Part of a small language model's weights: width 320, 7537 steps.
MLP neurons of a small language model. Each row is named by its layer, matrix (up: input weights) and neuron, and shows model dimensions 160-319. Each number is 128 + 24 x the weight over its row's rms, rounded and kept within 0 to 255. Numbers have three digits each.
A block is one neuron, or neurons of one layer that tend to fire together. After each block is what it responds to, as a language model described it from the Wikipedia text at the highest values.

L3.up1033:148113124117110119173104127101074170123124072146131117160164099095137132158120171107157118143120107124097095126131146099171138078142130139110142110113105132120130112155112112108092149132124090122136143124124131144134124142136141178076106076138125107139097121123149117111137117095114128139136143157136123156169127159083143147124186167106157088137128152103128137127150112120137163172095143161137113106163112151102113155126119109136104132123075161120145158104133140164139139102136148
Start of a new segment. First token of a word or number that directly follows an opening bracket, quote, dash, slash, line break or heading marks, such as (C in (CLP), =="Candi", -"road".

L8.up51:149133167153133145087157156110141123081148100129102118125106114170113118087114117103116109128118148150061113154128113062129074158130155115071128105136119119174128160083122146145100168136120133157102133129110108126144156132149120116086137142155104162108174130100087163132128122143119135097153107120130149111177132098095140168124145128120167141086149126164129130102160146106137123132184084129149123149115158125122137164139152125135105147147093140117176170132106117085140117153129147
L8.up108:104094141164139151144136184143149098082126115107129159132149121109120149112132100106152104145125137155123094139150099153089115102102098126070135121152126143108172118122130144158128135106120135162130165137145101133151160127083140131137148087153111100186136154133086163170138104117134114083128112106142164142108141129092160129112154114141115137143137142145088133152154113138120125194158124135165102134127094113111188103133127106085149070101084148152163196107148151105120130148171131
L8.up1218:102122133149152106135142098107117149082137112149135109129144110161083128135104124150140168112120131097127132117114120110133125154150128109109110101121127163135095108118160139117109151142117158126116113137179112112177153098137105120149146127114116100096108161142108182112134175148128133118157115158132109098117126113142157123163109163114124112076130102118131112121159196176142135076160161138145138114116100139107105127106133107101070138131112110087149107191138129133095145100147106
L8.up1254:094138065147144156097109132111139126132118122150118151136113146132114124122102124106128136149129162110137093158146144137136120131147115100104130094098148119110172142097191162123118111114117158146161135089123092102150144171117139137160106146121056131122136092123094176142126144150142078169064138069114110093162130132082186108115111133125106122092099134148115139119135147141147149113115086126135142132133163114094136149116150104126100096112148134139137119118127151127130095114150142
Clause subject end. The last token of a sentence's subject just before its verb, often after a date phrase: they, Yunho, Franciscans, or was after a noun.

L8.up319:152128160111111109136103119148078083135104101146168155100135090119125067120127128093105117146092087118128154128153106142165145190187138145158138115165143130077126088109116146145123128092082173101109173178153146109146120167154119145111128160138136109076098145109174129130157065145145148162114113106097131127138086084156148137086127118120124094143125109140103140154116120128112132155153103123138178153119130104104139126130135159142144115126141130113114164150131135125088133123130103
L8.up448:113120128160090105130128108132132130160114077167154149131152127136116118116144132133138127135120077131148126169119082126131128169095091166134131076142152111126143140153111106158121108084128098086138159149140105126143097144113142120123086115106110117129137106137188144124131096149102120134141135137144149153133130115148109113117140100085097111133123089147103127116107116120149163179129127121158084151171191145096148138122181089121126140147159152137085133097142133154091118104124084
L8.up639:114162125125098116120108166108118155136113112135161130145132068129145120117115126117179064160139119069137155139109127158159122131114139111153165176141157117134153131133137138118100088088128170102132146159163152084126068166142101142138153155136118114096098104138160149114155167167129127151140121132101115159126125126105103135123141114126137094139097127098075150086105131149183183101143141163106127097118162145168135158130151167124163139163123153116136136146110108128133101118146124
L8.up743:177102117092122110127156079099102130134141086123142083136161100144146090125099094141158137139091165096146146161144119115155138114126135150157123080141135162160136109151165166117150102100150145156157152103134109110109096146074134094136089105117105116103149122139107105144080120151119158096115147131100155096114117138081121138105126143130146145189124121149078115106155114156124173130141136091128096134115119136107129108083172105079156154188100130154105105124148106128126144154134139
Romanized Asian name syllables. Word pieces inside romanized Chinese and other East Asian personal names, often the given-name syllable in lists or tables (Guo'z'hong, Yan'b'ing, Li' Jia'wei); weaker on fragments of other foreign words.

L8.up6:115125121116111117131126104132100129091145102091141116110101137089081113087144158137099131074083135130111077143188111137129132139156170130111113103102126120110144084137128111164117109074136129121137159131143186101121107138165159100155163108122105158118163137125130147157105136172113115127127114147155173153176139108077139126113136121116129135138157093130140120140170178122143168141089139131078137119092142087168111131128156120074132114114122111167137152119169134123120127121130164
L8.up15:136095096150139155122146165151103117097155084127149136126147078108124115088151151084108120102147160105073128133169120162114104138133167109086093104155092131096146160131123129157123084157133152148129126120178124100158160143146156114138115124114143157128103118127116141131136093117144149154119101114114155086126146099139129140151110171124128113144135110141124114192108096083092102119121103150085160176137142105138101145153145166164107151137116123159127136131122139073105120136158147
L8.up593:133101128067132171162134111107113119131123147133119098141100160162101137108125104122099148143131096117128117144129163168124130138103160115095063131140124139124154130133114120156133099103147133110141131134123120122132137102159183139163114094129115114106116114087119134140144182126116155175106082154119097095179150126115112111140137143147149123084171152112109130126148124126151146174138120139139117167136089106161134162144135118130136107115159135115157076184139133078103125109151093
L8.up605:156079146066133145118121155094135156082120114122130128122130120147138141116119118154134115081103114120098114175073100157166089115148107099101103132181105103134113095076144069140179124105130163138099101112118095088107139085137154141145128142112122147152136139121121144130152165129117133132105108130145120125109161094108131120140124175117135141101141181133142110123103180140113164176117138103124136082106123128127148111173089074111131115101150120141149101132153103137163146155155176
Heading and header endings. Closing == or === markers of Wikipedia section headings (Early life ==, Funding ==), and final words of table column-header cells (Manager, Opponent, Player).

L7.up43:156136150115102112113205155135147118112189143078124130143153085148134107106143127109122139146120128102115144114112084121125143165143112121128128115140132154142116152124091122149074108124150075156134116111169087089122085130100107125144173112138073098098149107150142125103129134115130095126135126106126183133128119142131122158129171173147124071134133134107189089110131126134150117105113139103134177150138111137151132107116128145119126144136130125118138128171176116157133179102181157
L7.up436:132100140175122133147137134145122077159104110111104131140097112137157123154098146162090142125113162121143148126116134135101095119108137143130158116168165143149122159107128132160149106159153120134116103116172146146124114141134133092135112185142155121164123121134101125109179106110082148139078130111141164141135137141088108091128138115169129078124109157107159128150145094110080143107153132117123123104118164149113108108129101142113095137128146164103126180183127099132161129103165111
L7.up441:114116156173179133144111157148164164126158130120143133132166133101121105131137123154150105091142140134151129168142143110136116130123183154134109099120124146102079139125091118144114089126172097156119144145112109101136129163134140107144120109114167129133102126142116148107152129154111131149096145075160151142106103079123145136157096089119110135115149123153147150104101131132120125130101109135153127146073133144125116126132144108115175102113166145128129137123092109140173135112135161
L7.up1149:089108179135145093148141116114170121146170095108120102153138108137135090138120096120141133097091094130140085165229124077134124182149125124133118129116112141172103150131093133132120142125111123089122108157123108092128102193137119112115094115127095132162133116106124165145147131120104109164167129158147087141102151110131123150109121111123157120110122148138136100123133154135165173152148109168102158163112123107143067088133116107109117162136095143113119156148141081116164140087128165
Section heading ends. The closing == or === markers, or the line break, that end a wiki section heading or infobox field label, e.g. ==Reception==, Belligerents.

L8.up437:125109118123172167150130141152114098135134124121109158089147119125120136132144152134125124148153147141124095088101149134101090147135130121131135137137194109148075116123141138087136138118154116115127145155136096112131099181186153150191116114120137140121114108102157136121104116127138114117132186124108136148114146145132186110152087164135133140141133138164167126090112113079157150156126105134155134163163111078079109135102049090133122120101182073124122117114141135120149120109139164
L8.up640:144124166108125116118124127094131122171102128152137129145132144149110122074098146169123105116166136107105130105088128130186091119100138102134112132128114164125138120053148131117123084153134129099127160084147107126125119097140121144123138157130125107109119120100118153179169147091085125108119134115151140133087100109062115132099122161122151124117092167118106118115118097133117119143143149164146131101146155097100116150128097154119154170109137154183129132098148095142164141133094128
L8.up1025:106108095147123139106155156117100131144134132110173127086108136142151115164132109139149149148124156135128146120158147135116082119140137106119135101146164118094103168143116120127131151135144113130160146090106095135150150145112102139149079139148094153148130119089112152171134091138141109151110105147115104166163190140117098113082094105134160115122112122157138110163115126122140156138122073106125134164128137100084138118116133160163141158069156101141192178115117096141095132110144152
L8.up1073:130121098174108188149099145115129130125147136129123098099119127117112140146167164107120141120141111135094110164117117144104107118102075103136072129183106131116108112100103143136140137130103127119111107119093092132130140161144106149148087133098185144143155133107142092116153117125121169105128074155157110128097118147117113101090126128140149142124111121100138131173140115132117144125115094137101163143118118144137107123128101167124100160182140139104161140119077143130145180152123158
Wikipedia heading closers. Closing == or === markers ending Wikipedia section headings such as Cast, History, Personal life; also of in "Hispanic or Latino of any race".

L7.up36:106141161136129166118107126112158141120146134144089145093132136104108115086121113118140142094141135135160099126115102173133139111168133112128126135127114113121131120137181193105119116138109082131148149107128099082150149112150146113107176084113081161107113144143076167126110084127115099116131101126087168081168139106104129121182139132122119086110146134147091119114148174157127164106152146105137156126126119127086135132087139091115105106096143118114102168147062184127131115118145075
L7.up806:109114158126124121123083170153162093119094111147132126134183144127093158128145117111125122107141094095099100110130103102134123130138144201138122129167125158114130114108121116112141103160128096124101106147167172176127130094088116070126066131130089139140113104145135154093147115095119169117143099138130191113114167100122144138151128094136162141127096202113139115116120134130136126117104140121135147145083123154124154147124118176098156145109144106081173141175140075143136106106127165
L7.up936:126135140125143129119126189156153158108151123117157127094105113096119138109115120104149121157104126170110112143134163137054142104131158130099099120119124138118150088165119146104112143114139132099135160095114111107147125116082099125110151152123115156161127100133095167089121143136089112092123123118091124103136157137116121126098117125137115172117180144109141132140133123119159157171140114130155150131143101116087158128086156117119123103119132190096118156145118152121136169142155115
L7.up1266:120095128103099135143143111120152071102106120160173114154163113147123092134113075137097123085115139106132128107117119136135143110139139151154108144123102161124172106179151142158092135114153115176136123138121153121151143110155112113084103124157117144126117129137111084116130124105141159095140131113065121120120132147191110153153104120140136093098114138140106094088135163106137142117125103160151158155145120159098165173161119113135125123140126106118151090141158080175134134121139161
Pre-predicate auxiliaries/subjects. Tokens just before a main verb, usually passive auxiliaries like was, be, were, plus subject names or pronouns: "was called", "should be considered", "Keeble was".

L7.up326:139101137145169165135130139122153127143090107124165174123147157117114138134114112057150155185132132139138073147131091090183123122143171151134093117110142138139110107142107149112123122131105128166128134114147118116147134124134142137145136103108112146148138144129126142117092163149136170118175108115139119129117137145118139088103114157115123166124119162104115124163148127145097138165119126170125128147133120171136135142111108103149124155113152132136124076149125111143091150131109068
L7.up344:150130114091115086127086131124122169153139134167124143129110142127122176054143137048132126103129127107148162155132108158107129160089133103101090099137098168121139160115139134144128123198164106113112116123153167124167115106119093157133115110097110150090112125140153177096076122145102125170121118138138157123139126151144126086122120140149121144158107146154092117172104136095092091140118155173103137140136112126131136143149136088109145137141142147106111129127139107077080141096122142
L7.up392:146108148092135104102095146134076137112141122117110110134128174139156096160143112044114158167140116111152084128137083130101104135153179136169122167125157129097119118140128138111129102158120141169124117146113128101126107158071107162144169161131102091132105177134133116110122111167133125136128105119165138090135085117129177155139111158110119157158100091096128105105131122114068121111120098166162136095122116111134131121115118117092133129186141156095104106136172126119126151110139152
L7.up867:152094134104145106133150128102116091157172137152068097155151132089139173114119091109148120108151144150143109114159116124161103112125170141122062095127150116132158143117117117167102128119144117134117173121145146133123121162139136099144113110089137144047097112151144141138135118132131182176104134110138150147126128119150131112083130101163154086112127132123074117181118103123108144125122160099143098122140113159148132136087131089172128138140159139091106099102134117133161112082190150
Table cell separators. Pipe separators in Wikipedia tables that come before a number cell, e.g. vote counts, season stats, league tables; weakly, sentence-opening On/At before dates.

L7.up508:136093131084116130144127102128095135078122109116141093143163086078139109162145110147128134115101135112182164134148131139117120190135103143157116148131121121120154116171119081141127121124110115134102133109135080093143133137131140119132090134134136089097124126171205130111116155140141107148111158126087133125105125134170130171098110138149108143171112091118098166103074123114128129162127138141124129119152117119119123121144099094083093113119087158093121172119141131117118127143128141
L7.up807:171125105091127124162108120078108139116183097105151120121141120136141104110132122125090187081115080144173143124079095089169112146153126131140133109121129141109152080152160110107125168133115119108127154139117163125130079134133128124143129138123155139149122131151168114140113102164127111077148148108124149108100165119134100171090145141097108168130126117122099123109114166147133104118144160133147121108113112118091126142136110122112112137144146117123111154129137094116136121151130118
L7.up1116:109098130167130131140083106115121135124136118148165105124130106128141140136142078149099176102132100127170138168082109122120108143157118158131115103172114127140130105095150107150139118126139161121179160099114126115106129117119135182154144154112126108105151112082171138106079152100131150124125117116149145159140147114143107127109092107119071131143160107142099141180153136131109103141141164145149093134155126095096164130113108080089138120180104164136118130119112086134114132123111130
L7.up1246:104126136119128101116112081140158139127142103098154153159084096092133107145148131180143150179109115105146132150103119081122098172148123157111135115153114111090142113118141101144148095132121109136133155139126120141160100131139120151135079065109113130091113119141144126124135143125136175151104131154107135145132145131154100134101172147147139167134093109114163191129098107137194131181146128162143107138135144102132106112160127078078155102082127117134149117156114114158137114129138146
Romanized name syllables. Fires on syllables inside romanized non-English personal and place names, mostly Chinese given names, e.g. Guang-yi, Ning-yi, Mun-yuet, Ji(ǎng); also Russian/Azerbaijani names like Kamen-ev.

L7.up941:157131116115096124162137128159119126092125118106074120115161123172112103141108155130089137113121123104119127138137121172124178164126102132212114147123116127146136140139147142098150135132133111124134175130088108116113125142096125135135081125117098109102109157148117137127122122116160098116108081112151157112135101164134134100093133148135129152169118111103165066153106143117134136149143124120139166111112115122139100146147139119092112151108162093152113077149088095153112136131145125
L7.up1075:114124113133087125149124157188128142090137133101092126147124128134115108105127108088144105102078125155156164119168117115118126149164098154137098146108132132069112163174140113149095151115099162098108188120104153096117145165138114146116122136123150119157124145157131104110151110181117127146163132076161120097124155103116106124095133155143151101140081117123144137112120181118144183132157152141092110144097116110106139103142075175109148072119117135160113096128150123155106138112154137
L7.up1176:133155186126121104142103108129191157136133119164112134157138091155123099136108139138157133124134119157139157111130104135153150139116132154130150158151157086126126104149133084137102126156097111124117157138124147114117122124187095082110095140121104117104151127161058122152140121130156124128103125132128124132068141091138110129139162130092164134082132084150135148134089146118116161156122111102126126133155153098150130089128120132107145131114118128125134119133144133133130109116126122
L7.up1256:115142130106090085173116159125137108137134138154069149136148130128120106127117170108094126132142109177123130134148107136101120080135125125168094098119133106102145124126136105076128166113104136132145103117150116114133179141144060127133165115158119141124128101147068137125157118140149106163064117129132129130102176137067092146123135143118153094112120080119116119175122183111107116153131121141114125120161136146168140149074119095122091110127113114109139114150124127173142132120128120
Counts and numbers. Number tokens, digits or spelled-out, starting a quantity, date, ordinal or table cell, as in first 5 meters, by six lengths.

L8.up246:118151133127137139122140099127155094121154147095112109088095151121086125079100148139110106117163139140104127145118133156179137159119129112127077124129125109110105154100146113166110090115148153128163174099167110148122134128105140150146110148152126165153105176149088127145117050105098170142114159129102104154135136114121116108144120138107128138131111148141188165129119112108121138095150174174145109091136101135159143127147136146122128100118107151111158109133108121128108145126173139
L8.up415:122113153118088140156086150076080138107084136121133091132133109088078094109104155158139098156094166149105116171136162139138149113117115125115110189140113124108149149083130156102116122102135160108141104135163130165164127145075155147114112137085158128112150165123098129101143096102141166143119138099083117144149149159121133119150111145102092139141105121174160136130101120107117145158130106123116090144102099143159166155136137123131128144159129139158108107143142206135114114101187182
L8.up560:099127103125146094128146144140096141115115093101136142104113138104155134120132137117103131146127109129137130101134132109120125133195123150074097127128154179120104165118119148115103143118144121145103123162147121084148145139057081121123118145121149097122099112148155132137133142150108146162134179077095133104133141117141138122085136139133084128139146105161161104122136108119067127108119134166135108095139115197158123116115111118114128137125152172096128134126098166180119133148177125
L8.up635:138155077176121130151118097135134159143157155144149113127159162104117143134091133147165140128109130146117129107080118129114111136077097130196136053160128159124114104102116126138134121098121083135118089071110152128149190137097159144141134112129136149098145131155150114141095119145129141124113102087128099110105135136138126085151123135112145160160109096136114173125145130132168151196159116118149134090137125146077146106109126141136130095146157094155125140135115120133103163179126159
Before upcoming numbers. Tokens right before a further number: table pipes between numeric cells, thousands commas, time colons, decimal points, and words like over, nearly, were.

L8.up28:148112158079142120122120092135122085124125138134124155130134129137145093130193124111123119139133121095125116102145140078135118106145109142138143100169105114146105152182133070120099126088152126096134125158130127113157118127108127151138094163114112131128143103107165147131126120082112095187115105114137126129152150142112125115121130121098142143146076126123057105123142094187119127179108137089135126119182136121155105116140132134105103153158135174155186108117156146158124151127097125
L8.up154:102126137153139117159112151131159135112133092128152135148122119090059165138136122109170104133141119111127127103136146102143143162102106144149119134141110115146187120119154103120133132098166107135127102129115114135192154142122092122140147157118121133114128116141115122144136113113136105160134125127169166064127148160142094152127122073102104135126107145172152121111090143156109143118181144134133151127113110154077170129155138147108148132104144142121110138145128123152103078161092140
L8.up262:118157123142144131143092127135155075107134093133125137152126119087136110141142122111119095152118129120151120159119128126142133157112113099141096118129094139146143106091191102136117117118177123104164157105119130180153076139121117112114129099131097161121120109118098101110151139151109130133117118142128122086126131075140159059139137127112120122134140133149127121180109135148097146133134118119114148108109119142127111101150128161083107156135169168141131131096177124153092116093103132
L8.up297:066124138129160086140132148120135146112130120170151126151175080083133120105124089172072114156065120140080163128084151135145112102095147148079119144148128137118168145126092116101104150103125153129183138127143117138149139140109105110156147107104176136107161102106087109089182143145127175179065103123149155082158139125164158169166105118114097131113134144088132124148110127154118132082120149159128140116113136126111145126107107110109114103112130180104140081132114095168117191131107163
Narrative event verbs. Past-tense verbs of movement or change right after a subject in historical or biographical narration, usually followed by to/in, such as came, arrived, moved.

L3.up848:115122110119119136122093132119134168071112123115111119128108145085147115159143118128141112097141134132128133071090155134096123086128131125086156136159123126113137110084159113148134124145136134133104152119147130129156121123160099127156134156154118160130082089162123111097155157095117124123095132111092086116138152155140092130165119162110127141123133128132108105141082160133131130092109114153128091126117120142155171137129118176078140103076105116102162151166149127103132125127137112
Slot before a verb. Words that immediately precede a coming verb, such as relative who, subject it/It/he, infinitive to, and auxiliaries (been, were, would).

L3.up257:143122108119110157133115136146134120121127107147117133135109119117149134141141138096174147130147169086120133137115107099158101137129155157120116109125126143126146154145134163117134107116099137119159136142126114097105135150114163127127108130126089083128167121130109143148159136134133136091129111112168154101154138140133137144153122120154085122131123111155110108135133094160151086103170120136091162170125101084123117098187141138132130131125111083123196148118104172127155156133098126
Wikipedia section-heading ends. Closing == or === markers of Wikipedia section headings such as Reception, Career, History, plus joining words inside headings like "Construction and".

L3.up46:130141172128165123141134116124123091132092119131131108164163113150129091129138161126142112143134117112140123130113128141103126126109137132133221128170167186126137140118130092101113109106140142097119141157122100118121119113093129129150162090064133092115141170129136116128103099150096112158186101151143153108131103123121158109130131098139098115149105083117116104177114104116122148126126064116162140123131140189113141125094133158094132127137129148126128156127130158128146153143162117
Main verb after subject. The main verb directly after a sentence's subject, usually a person's name or he/she, in biographical or sports narratives (signed, joined, began), also === subheadings.

L3.up762:124090152142132131124113114126108142133179192106138146128140161132082108059139127176077147147127150122149154117119148124149101142132168078123132133110144154142133097147119111131121092128120123152104119128168136123167102116099186158135125100125115092130158152133150114143098100139120153091098100146138133111071132116166136158137159102117139116135109111158129116100105121096103151122132101161085170144129110162103107151141125125125106096128124148116127094143106149107136097141138105
Late table columns. Number cells and pipes in the later columns of Markdown sports and stat tables, such as goals-against like 17 or 221, plus trailing header-separator dashes.

L3.up782:130089128161158148105125083094142140129098149121107084109095126127126144123134104120083156091114163152117128139153126084123124132149147105121124152133108096138147158154108081111087121106103087126188098069117117119122129150115103105155145118175175119118142167137146145154104136106125170134141152127110165102124132096133143138082122147107136069149148127186148120117139142127160168132095120145083116147099165133126170119158139120164156130099112140134178145161109131181154122124155134
Mid-name pieces in tables. Word pieces in the middle of multi-token names and titles, mostly inside Wikipedia table cells: Prin(sloo), Al-Do(ssari), Nafea Faa I(poipo), Fisher-Black.

L7.up191:145159135114131118104120150101157124100194078134133128108120121150118130100094094155091063161104124105117122170130106123121108150152148149102122163113126132104112108129149130088157128157171118135135153118054111125168155133156125165142118152159159150117121116162149107094144150132182093125097092117117150159121142107169124111141108102103136133102130116107088121156149156126119090108067148147145132130120138157106162131110154122131113111121101156143186144148115101179122135092107124
L7.up473:107141146166145119127126106097134138098065101110126164161115140161137154121106130102137105108135122154145105131144118145131102102114147110121180122125154157150137130135151137133109174147110149131091091118149125101118145104121107110116153134149107139089115131148139121152130107123108146113131164160171157162127146122108139103126123085126131085143128097132099166132169132124100104152147145126097115167133138124144118115199085139109139073087054144163179122114114131163137136085167115
L7.up830:122148134139135117108151173143129124118165099107148074134134078148135136078093110167118129170124088128147112149109140122128126132115119160122088132147114083141179149124109155144130110117142106141104119096075080178152118139120081104180114124125124123104120140154116080109104129172136119171176118123153171121122158128140122133133152127176129166148092120127128096135118109115120140142101148125125136118130119153148127143148133092137155157149146156123155105111138118132166122128091169
L7.up987:107113148143170112138114154121159095122091107099126156156138108132121133074149107114138073146113141116119123160104127178136157114115144167144117112140116137121167128140120119120136134130124128121146158089105166129157137145126081127122104175162122181115121133169146138114137130101128154123117124141130166093170141171131111169143121134130114126107099122082114037112102124135136129117078112158110148099110130111088185127123131108144179069097105157103155148143112099165135160097140170
Main verb after subject. The first verb (often was/were/is/are, or a past-tense verb like grew, went, became) right after a sentence's subject noun phrase.

L3.up102:133138132147156107178121099136178109160143152167109104141113126097072116121120151129069129099117140105160142180142116145135097157136123156127127111181132147099109121069161116085124136119113116099109126178169142122131117148138151127156133143141125117137131143116150096152147166152145112135153109141125155075103153121147079120119106137146085088140133127102140123082129094139165111172129125139081112117109131124126138126167123124125155132114126139137131125142124138130114087098126169
Wiki section-heading closers. Closing ==, === or ==== markers that end Wikipedia section titles like Cast, Career stats or History; weaker on prepositions such as to, from, into.

L3.up193:144153150128125136137130194122141168131150104152128103180137057116150135126141116104176130114099157135155106114110126142114115140073132151142129119124100097116145150120141125105136152087135107134125125139108124094125174121121095143145105128118132080172111140148132091167163133172160108124121119136149110157174115142116103100144126136152095091130106120102119135125099146127140133133158150164112121161129086180143140128114138105150087129139150152122149161159123096120101130137114065
Numbers in table cells. Number tokens opening a cell in pipe-delimited Wikipedia tables (sports stats, dates, times, scores), e.g. | 26 |, | 9 July, | 11:45.

L8.up279:134099160178119140149101128104177105123089148101074142114135119101131140094120185101110094131119134161150121123118090100117103140158118147166133094110153068105140184121132144147124153152143151093137153121103156104124144150146140109140140150093138126151097145151136100122161135097127113122096138130105143107088088104084109122132153158182129084108128132131095129121155097103104091117106156133099130169125112150141124138161118110127129150131121124141144129069127133145116175116145137
L8.up329:126119101084107139127116147119139119104124160175153135088128123105091150111126122133111129165140184138151108096104081100132107112123116080155101169162113074108111097096144151134147186111145115119092131153122117148135142116129113110154117130117126096146145131112150096132144096128131155091106149116104109170121135165130121145128145138131127144137123143137153137099159115140166120096107126157129109133148119164135096110135136110143133113135140121097129078124159116138144086133137129
L8.up389:108116153115146139113152119119100128163168132128093102099081100140102112123126165121067126188129151102160121137134158110094175084087129100171119111124129134130078186150144130132122141146088165095113099123091064131182103138126108130162147121071162135118118135145123160157150108147136114130121134112090081125095107135116065159136114143169143113127129121108158163117101130104099156130066150157140087135114141128129126176114119085158101119112138129110158145136171115099132163126137087
L8.up1250:086187129096131142126102135088107149118093144126107089155136111100118142164139141170138161108138137114154123147136170123142152122120128104139115082103142125112112128111127108159118154156101108128139096144121157136152121144090123138133107134138136169099161096148147153147115178126153071100126139098163099098109138142122094119113117143155134083110115154137118110120098164123175129179150125135169141136123114134140173130128091131139086150101160164055169118120115119126141179126163119
Numbers in tables. Numeric tokens in Wikipedia tables and prose: track-list row numbers with their period, cell values and vote counts (7,641), and day numbers in dates; weaker on review verbs like wrote and gave.

L8.up80:143129122054149123155128146131162090119125124116152169129162135133143101121135078076133095134092141121113120163142134155092136168131133129135146151133091103106130104105165180125084124100138115105146143131137109136118119071133156115123092146120157104072156112159172128140166150134104087147132129139073097095127113130110168145110162104146132147080096117117071108130092165116124105161121159120135116108150124163128139098128102107148104122111102126112151161115156079137151124102138149
L8.up421:157141144095105086140161111138130110124134155133147137097144146136146150084155114132126080177128149059101146149136106137128110173138137120134116141121130096159155121099101138147129157121143120131086158163091123102150131127117164137146099105123141084159091132116114153118109140124123127094067131158107154163101099149132133161079173134121122114121123137111146088148132161091155135114141155114164124131131172176137148149114177126116148133154120122120165131123107119120107129128136117
L8.up422:148119147096143140168151118136133099140146092148127089153152104123169165116175091127163129124122129184131118117130149094080095144119176117132099112163120103162095120131130150138132100112195130141132127186099113165154117096156141144178118155124075097137137140187136141158142121116080128154104110091146068111147139140122133140145105135162120175142122145132104113120111124069098131130122131175124128145131170120112102159153090140167164135125093117131129108114122103103155127116122102
L8.up509:122074118129102145133148116104113105109114127062154118112136128146131133124097135134158150116135137124147120152117164193143186122124082137144133133151152108082143102101158145153086115035146099115159172129148128125154137092125108137135119142136125084101143147171095143109109137138118160106107119093138145153150118138132119116125126098118140151106172082142055086134157154108112143091130135155172123114157124114093152064108147112134131091122125150161137116101086080123113116151097133
Table cells and word starts. First tokens of Wikipedia table cells after a pipe (February, R, Set, Championship) and first fragments of split words in prose (c-ite, re-versible, imp-rudent).

L7.up168:126087114103156118180115148111138091101172136124151111112136115121191131091135118130128113143162100116093097147131147136120110148134125105115132113128156180092142162135152162168151174089145086129093141110138136128111113118146114136143109144143127120133120116163131136101143128112117151126089124185154137128130129110140129104083074111148120089176088091120135146113118148101104147144128118127128139167137108109130137046130179124103124110109109103118168153097124157147167150129127096
L7.up816:144095070162108082174104195106141106110143120166151143107137119118115124151100163142135146082121151122120133170099122122119109131133150132169135099137127154139124146124141076118151121194174134131127135105157119119139141154164148105142118120093146116135089143128160186138151118096105129114088084159112177103177117121131125118120139141140091129138139126167143147128141140106119124093133147119127183098158150149106126107159110119145140147125137161132166157110129101160155132073096155
L7.up1026:133068118175117107142144131120115085146078133095086085101166090116135155107117141134132104103140117081143127108115136149138085123118139130121107129101125149093093146153160136106128130132117131105102131129141101105117151130150154133142100080145094135163134156112108127124160141116163150142101116138099136132153101132143141068113128154144121124101114174072160154113138114118160133109171087178135137151139134139104085119185154133133095129151132141130119128110147130138102161120148123
L7.up1159:173154109121136169170143143136170126111098153105149142155103139108084141147126147091105115115140129122100116119126065134136081168118140146113123117102151124135122134149105105091137127133146086156111118137118176133164121130151072132154129158109132153123164100129116149137170140113133129156121127108117140121123139095154136099176148161105119106073102140153095138093106097143157154135103159109079121131133148069127116095132115120151105116121119131105124116155120143135098119097133123
Section heading closers. Closing equals-sign markers that end Wikipedia section headings (== History ==, === District 12 ===), plus trailing table separator dashes.